Part of a small language model's weights: 12 layers, width 512.
MLP neurons of a small language model. Each row is named by its layer, matrix (gate and up: input weights; down: output weights) and neuron, and shows model dimensions 304-399. Each number is 500 + 50 x the weight over its row's rms, rounded and kept within 0 to 999. Numbers have three digits each. A neuron's up and down rows have the sign that makes its largest values positive.
Before each neuron's rows, "fires before" lists the tokens most often just after its 100 highest values on Wikipedia text that the model never trained on; "fires in" lists the words (lower case) most often at its 100 highest values on Wikipedia text that the model never trained on.

fires before: ".", " |"
fires in: "0", "c", "s", "ref", "u", "v"
L9.gate329:527539446452388513495510566517400565384467496515472549498526512562443493498568476502584479492569431502449523500515481490511518493532537544546514542534471473512504587503491555560520543520621509565437489567455508464526484547475423475624481486547537647543411526421437526476479500541546487514
L9.up329:527481538532502494471451484528467503464489564494466444595444477537525530525532452494417586524490437393563540515584481507496484537434467502408581436490490535437513488447487505528519581497526438562431522470470566516496502494497450563512462491578416474430497525381502550452605481477461548512
L9.down329:514487597479548502511512535507487432490501472512494501542405488440548442602413530579490444554494537519543569507496485456505485449488513519440394485465521480560516612537440498487471463450520436441433381524390514485391531476516465442494558453423479608468482473511515509469468548498411495542

fires before: " the", " this", " that", " his", ","
fires in: "to", "on", "of", "is", "from", "following"
L6.gate1250:532489486506520463542449445538394453514544390519468531490423587485492597435520525454486473502539525469481517575556517435436591574568540515575530540468447482511540544425476476531494468492489596558468473623463539621516470515528540488537525460512463404503520483554518455558534434484454485584
L6.up1250:572456544570470557496598530474479503491556490444525541451408511575507425573569485482528424472523464549554525518451448608532459454414503480572498380465566477498487462460577506563500515434406505528490495572453407600499506548485510459505415583518442537484478527532567515485539565523512412516
L6.down1250:610507461507390488537499473438520457428423537549558520515455506470515568383526529572518483412594490452409506459572532513531446525538478540524499484480420500525529466500466518422501501501470620453557541486436467535600588473495567492496441435663477448553455463495547498391522505479401458452

fires before: " the", " his", " its", " them", " their"
fires in: "of", "to"
L4.gate1215:575482439505529508555507443405453479472392534487448444539565525466536530490507508586427485472424595539454499513439581547466431466485548507478587498503518501492450491493522436519488457447613578389452489431477540560498435555547542540477503624470453526535475466484513595550411589456542450483
L4.up1215:525491436527496406481510457515511549503550441432572547495522535556521474572569581562492450480510533461483400505499544502515474466528587494509481483450470482526388461455488478572440448400464525564414544548481539547509556472549532528591470451502488413524497527456450611512409456575524501545
L4.down1215:577512504485426484518409489506549534476485436549524541646465453485509447536518558554591467470605561533449555342543529516563493516582540543466590523460507503527475434445476418516541523495485463587506464524439507447605497465462557515518500530525533491526572564487464520471533525441557506408

fires before: "9", "8", "7"
fires in: "1996", "1999", "1997", "2019", "1992", "1995"
L8.gate1189:528564545490589424530483488585546560481482605523510598447564487505507493487506501589468507508456521466608526497458591543472414416549534491425539436463486503490505528403536512535500479468529481556500471504508492531507467525578512461504519457523530425551513465552506492468513493494445471591
L8.up1189:491393510504520461426415558416463514454476560441487410553450522595540585487558406521526489469497443500450433477537546526455506590445450499512487488599497559417511621465460560450446357535478394474519530580573590454565508444457489466537504492431442604501546546541494551502529474407469455487
L8.down1189:413472578436616413488538584432575500564454534433520493472461470473423523479526454554560569463543497588549539500462491487514583537556542508551535401539530558411529524454499535491475501478432480466386529540486448467490462463479372462507491461505454419472532549448495520456515532495606510535

fires before: ";", " |", "."
fires in: "0", "2"
L6.gate931:500509488572530450541517433557408491440534459513519526466447453546528480492491439529477501481480526504542471573482511360518535502536560577563395482532541425512575529559465422488513487570469469493490598552523472501568437500438539580467463530470455628535492455482498494471405425603489505504
L6.up931:463561553442500411513483453514447478495427509486486505553536529481600492486525486454439510594536529471526443544536485526473567593613423503456456594485418505583485501428522445499507486526533507405445615452493377555390422472514491519588532479544469457441468493413498426447473508505421555526
L6.down931:486517485540458420642522529545435487468470473419469507554408522487512463488582455558565499549478510541483466526543531523491506466456505434529517516506501426577484484544458484496506496526456461525488480484385496489412415478529441418455575528489630548424476433482481469528496515559457482579

fires before: " ", ",", "0", " and", " in"
fires in: "january", "to", "university", "april", "of", "february"
L5.gate814:401477502456464487446527484385451486330571407530589480528418406538437522481519462481419431532572586439540525429478555502540617421503535411487459533480485560479496542411508491533530440540532472506488499529540538460489496373582487561424442447486518591424424383454529444491514474474439437362
L5.up814:545544635529425549581530489431496463459476573483460500450466435607521530438526564541475549482462619405547464519418517510608575436415482490392525497570491506454492425457537485497488428523549559551463478467552476467492450480472548584454497602519465499441466542518539509443519546519407495518
L5.down814:400450482568447570477482520413481476533505392568508386499463518540522586494451524547511444532478529556514549515449422433495597539401451529447480470485529527527457511600456428411447475591517425517469499451531499563480585530606533491423520454442530501485500472510569494474503453486536426479

fires before: "0"
fires in: "000", "500"
L5.gate403:491517417551526496471540515505513527469505493490531469552550524566593502563446523531535482461517488462579448561517476462426512449445515451581495454511473468450445563494534490540424499448598453477478576595417540425465486497523461441549486488516511534553537521462472540476393441518459535498
L5.up403:521482471526468465456489690577452542480457454467485563502457487512517498473525582544578481526512513578551458465476547525535548447558503490545555457594544511412469493552469484478489426583454515501538466447498547456565405534480493507502492437568427441555494505462515482484392460469543537496
L5.down403:470453502586426489446447495483463482521544509398506539373546506536607475492419565532397523473515445442497454531498500594438507499492512473491500464490445462532450532582429509465398408406614533497487460600414592433439418442612419461554504430503523356519573449499493513498450451516391505460

fires before: " ", ",", "0", "==="
fires in: "april", "march", "february", "june", "november"
L5.gate554:535591476495445376422527423482420615480546490459559492494473465510497532429531542514532439424480474520528433446558511473543517445546454441523386529441496474498544493492487533599551488511582586423411490567556495511503529443531536470497489446496525581439568488561566421542582470539564518513
L5.up554:558472475470470473559489516536499494609484461436495532466420445487446502531605530520561434478411491679508484529483523546587549367493429467518409533349537482473531481554522439501539548508469476495469511643492559524539556492435521433565506447471521513476505494450515551607531454494532554463
L5.down554:429442539416481481597394442489586497466466534416538428564478572502512492536474479459409499529492500532512526446517559535559500512561486600556484468498502571521403500460548456464505470549474500558541480509555582480540624462615584574531543576475435460406508519516482432490533534406592517528

fires before: " ", " the", " a"
fires in: "on"
L5.gate946:468522479446508481468525481520525453451422485504547581465513528506457556456566565531493526526535554421443550470457574592464462518526464571449440415563461451458477454492620509466472534539513445591516464541399534437585482499460408425536467534554527550546446487452454581489500463433543506508
L5.up946:488515599509468422519516429517529480485515476547522527488414459391488441495501429521448471560496484610411477491568560468506686568519486498436442469425598566456535518453520543532525511543474565514563513536467551573545528459483460400478512404534510594538481520467587504544440397455524470496
L5.down946:502515484451546542494530547439524556454488462513529574551518492443549353579476535426465524531461504442503526493510440560474564452466559443539565421424484465543555495407565488505527554499486474509484523506483522508505594589601477635383546551517433447490439535403523483546541548493522535511

fires before: " ", " June", " for", " the", ","
fires in: "from", "by", "since"
L6.gate1028:596531551454422483498402454472478435484447555484582543514503483495513485444596555516416507393529560624431513502614509565507589449482535584502467529572508453647489458513479576497509531466430523543425471555574525496500599530450528471436444490490534596473504489507446494488439503445467497511
L6.up1028:408466463533443521494601489470497489474468508453433605523564441443455536517500491407499536510553446550462507449441463479411527513521488556458518540475508419516553476523507518461486548512528538478526504416583502497573502471493508429488487516512486566451463576486458476456536546523537414528
L6.down1028:458497557496433480483638436424502452561445457519440475490460524517519504572528487478484508533570564467434487485530532436479444495475571492436468546413524486497568441561529433474464516556553516539575497385575469456483618481433567522426467533480444415461508528549591469470522440532417580477

fires before: ".", ".,", ".),"
fires in: "s", "c", "g", "e", "m", "jr"
L4.gate398:548512513517511462473463513505553590467483365507482431447559462489510536505572552440509394486529495450489495544587524509530510527420494535540457460454626454510516505396461492664523512479502524486453548494536574479562558565453499358448481362511415485519530554566466434454465484436464569525
L4.up398:454477501506564540538480408484491524534464501420654470479535400558530369572450502453581514507566565373548519529560415528504509607481456464461485483487510511442508468479466566570564547414524544410474526504529542533448560612480477498475442506602466510572502509486483380438467399485577477556
L4.down398:461509446434527505431519406510405512517415446448565542479540472524477478587553476467597559459529542442502486605520559498494474499408535503414546485510612443527487492532379388566497507454451490597437483482482503447542586546517485503540566482528403502507513485465538495508488478554520479587

fires before: "0", "5", "2", "1", "3", "4"
fires in: "2020", "2025", "2022", "2021", "2023", "2024"
L5.gate75:440525495482552492463465448505498453459444466550465421616407558522414475497516460415482517412448456559522472342561544498504518489416566530569388521493429463518502529463523476548490443449520549475519508602491537633465531510578533589499470540485524541543432576559431516481468385510537468458
L5.up75:564538492549470521428488545502548386497423560521448526469495460577523437470529484463433443444520547506521405455452480515480507457518402458570481524549615513513497478513513420595593562536578461494523513551451506471485489480473511517471435584460523468629514572551456553490487436543507481568
L5.down75:466570326524434562523495501546539399400506525518474456487462439528483417451492526525455546496435475478493443363539505462539538498461436594504508447435401533473510489445530510535408478455536502461491616582572497416498504378554491468507582461521495570556552581538539513525420448552501430549

fires before: " the", " ", " a"
fires in: "in", "during", "on"
L6.gate70:492523387586513538450497517478427505466500419579486483485426478562452549508521450508482547484498445537511470521463524429516549375421508555481451494593526546524538529468554520394498500564511534487457543533583509562464487575574459453522408427496422532549415527502615564510458473480478344538
L6.up70:588478503475536532487463545479552427493469527437447460465552522511470468550428555453564549481543525569476567440549425527479498452545560557524511497502464505423404527554564377573512491483437495467430392420587547495467535483511541471607546584499557351443472461439449480492414463487493500453
L6.down70:457490488458527510552473534570464471470484558479480492526499542545583474524493559620517500468493422563576529474462473544534462526449555543549481457418614551459466490442533501485421422476514435510398469444539506578542462424480493511498528459595544477498521538508458504486595490542544475491

fires before: ".", ".,"
fires in: "s", "e", "al", "g", "c", "jr"
L8.gate1027:446475499549622521471433510436519525490442420405619568524473505475493501580485456462489474534505480492548610484552474493541534513487451547458479470495495517450526476492486494441475494480441497508527573501631588547517469550486475548490473398479483408435495510474508471594515546463492430482
L8.up1027:480506542517553478512439576493405566531440415455524559513523416451427414592545390415575538510504516476531584575605485517437507505447548537548579538457559445364578495414521525372474473505543501583574514548704511571546492449491501459569490456604395488452538481494583502451517484435485495418
L8.down1027:439569533420447549505492447561540545454490627422540442519593589518596463607573520449588476495504540578471450474576519455552478538492506539518499474489614442535527498569458526468450464448546448611480438477425506571541496470534403447553479515395508565522397468611483518538545566471501494529

fires before: "9", "8", "0", "7"
fires in: "1991", "1992", "1990", "1999", "1989", "1997"
L4.gate675:445403522489410481474594512528457519508470589517492489475475524534512511452427459561513506531448547484432515530518500574519491437382407521459521469605520382544576522512485501556409410460510474515528545526504554526476523513556467454431515468518432471515499478547478514460460491490432438522
L4.up675:559490405515481472517496545468526546484535463471564520504492518433394631459482440546516557566450540457440437464497358569550436490419578528515525507524491478501494443501552551463480472482522512495548443657544528435474489464582498466512492498547577487444582350565456583499463506478440515435
L4.down675:462547568521527537528532481404500394525567465563473522484572493508423494456464475552533543421427479475490510507596534517564523617422574534484385527559453548552396488448499437645485549468444473391545491503511485466480473540561514563582398520488557519478596493536510568409457455520541499478

fires before: " "
fires in: "august", "february", "january", "april", "december", "march"
L6.gate1330:436458495613503488529575453505423471449607484535588444452544516504440473531544572459450437465447519499495461529534518470540523544530455496529477505592415519467532478400443616427491536501532516494477475456529468464442530469519532545453399547475434552493489458479551388467533560541443482492
L6.up1330:450526547436417469506607535553519465448499623555480512507466468449515423489420564477483468532446488374465520491481408414428492443458440476481500487452453508426554500447471563420499453434504394486541492512496574492509558544547560456501354597483568466409452423445488471490476568494402475604
L6.down1330:476509566439482430503511527500472462535532562495530478556505461528474506532492455530566583433513496518545483481526517418457505486616495575528584534491514520524462458485481548585507507523504458546580366598569544485492456520451599564503463533552541462525518492509452528481463449505471444582

fires before: " ", " the", " March", " November", " May", " June"
fires in: "on"
L5.gate370:457597455444525489460552521487474458454496466459536554563511440540457500481587525622431466549514538484490565437471586513488559457449488542490383529501598534398550559532507491506503457462542528488515492592444502540508393473438460462555452547491513523408475541409492500483460514467518514537
L5.up370:527558432521459453434432457439506494468495545477553579488450520527518483381611518494516467487587567499433480498526520478430539407434511515467419459598470466506510394435500526459525483538502555502434449529554521453471482495472475494473465568448477551434436515423521591483458392413545550473
L5.down370:464536438564520498601483540493551531407433422585396564469455503477549489451466491404488498520575570489438458460473559569523554403435460495473500444494578501542475395484504470479411496525525560428454535433516472440534522388490502501467492536520538404489439492490529528513514511390524495445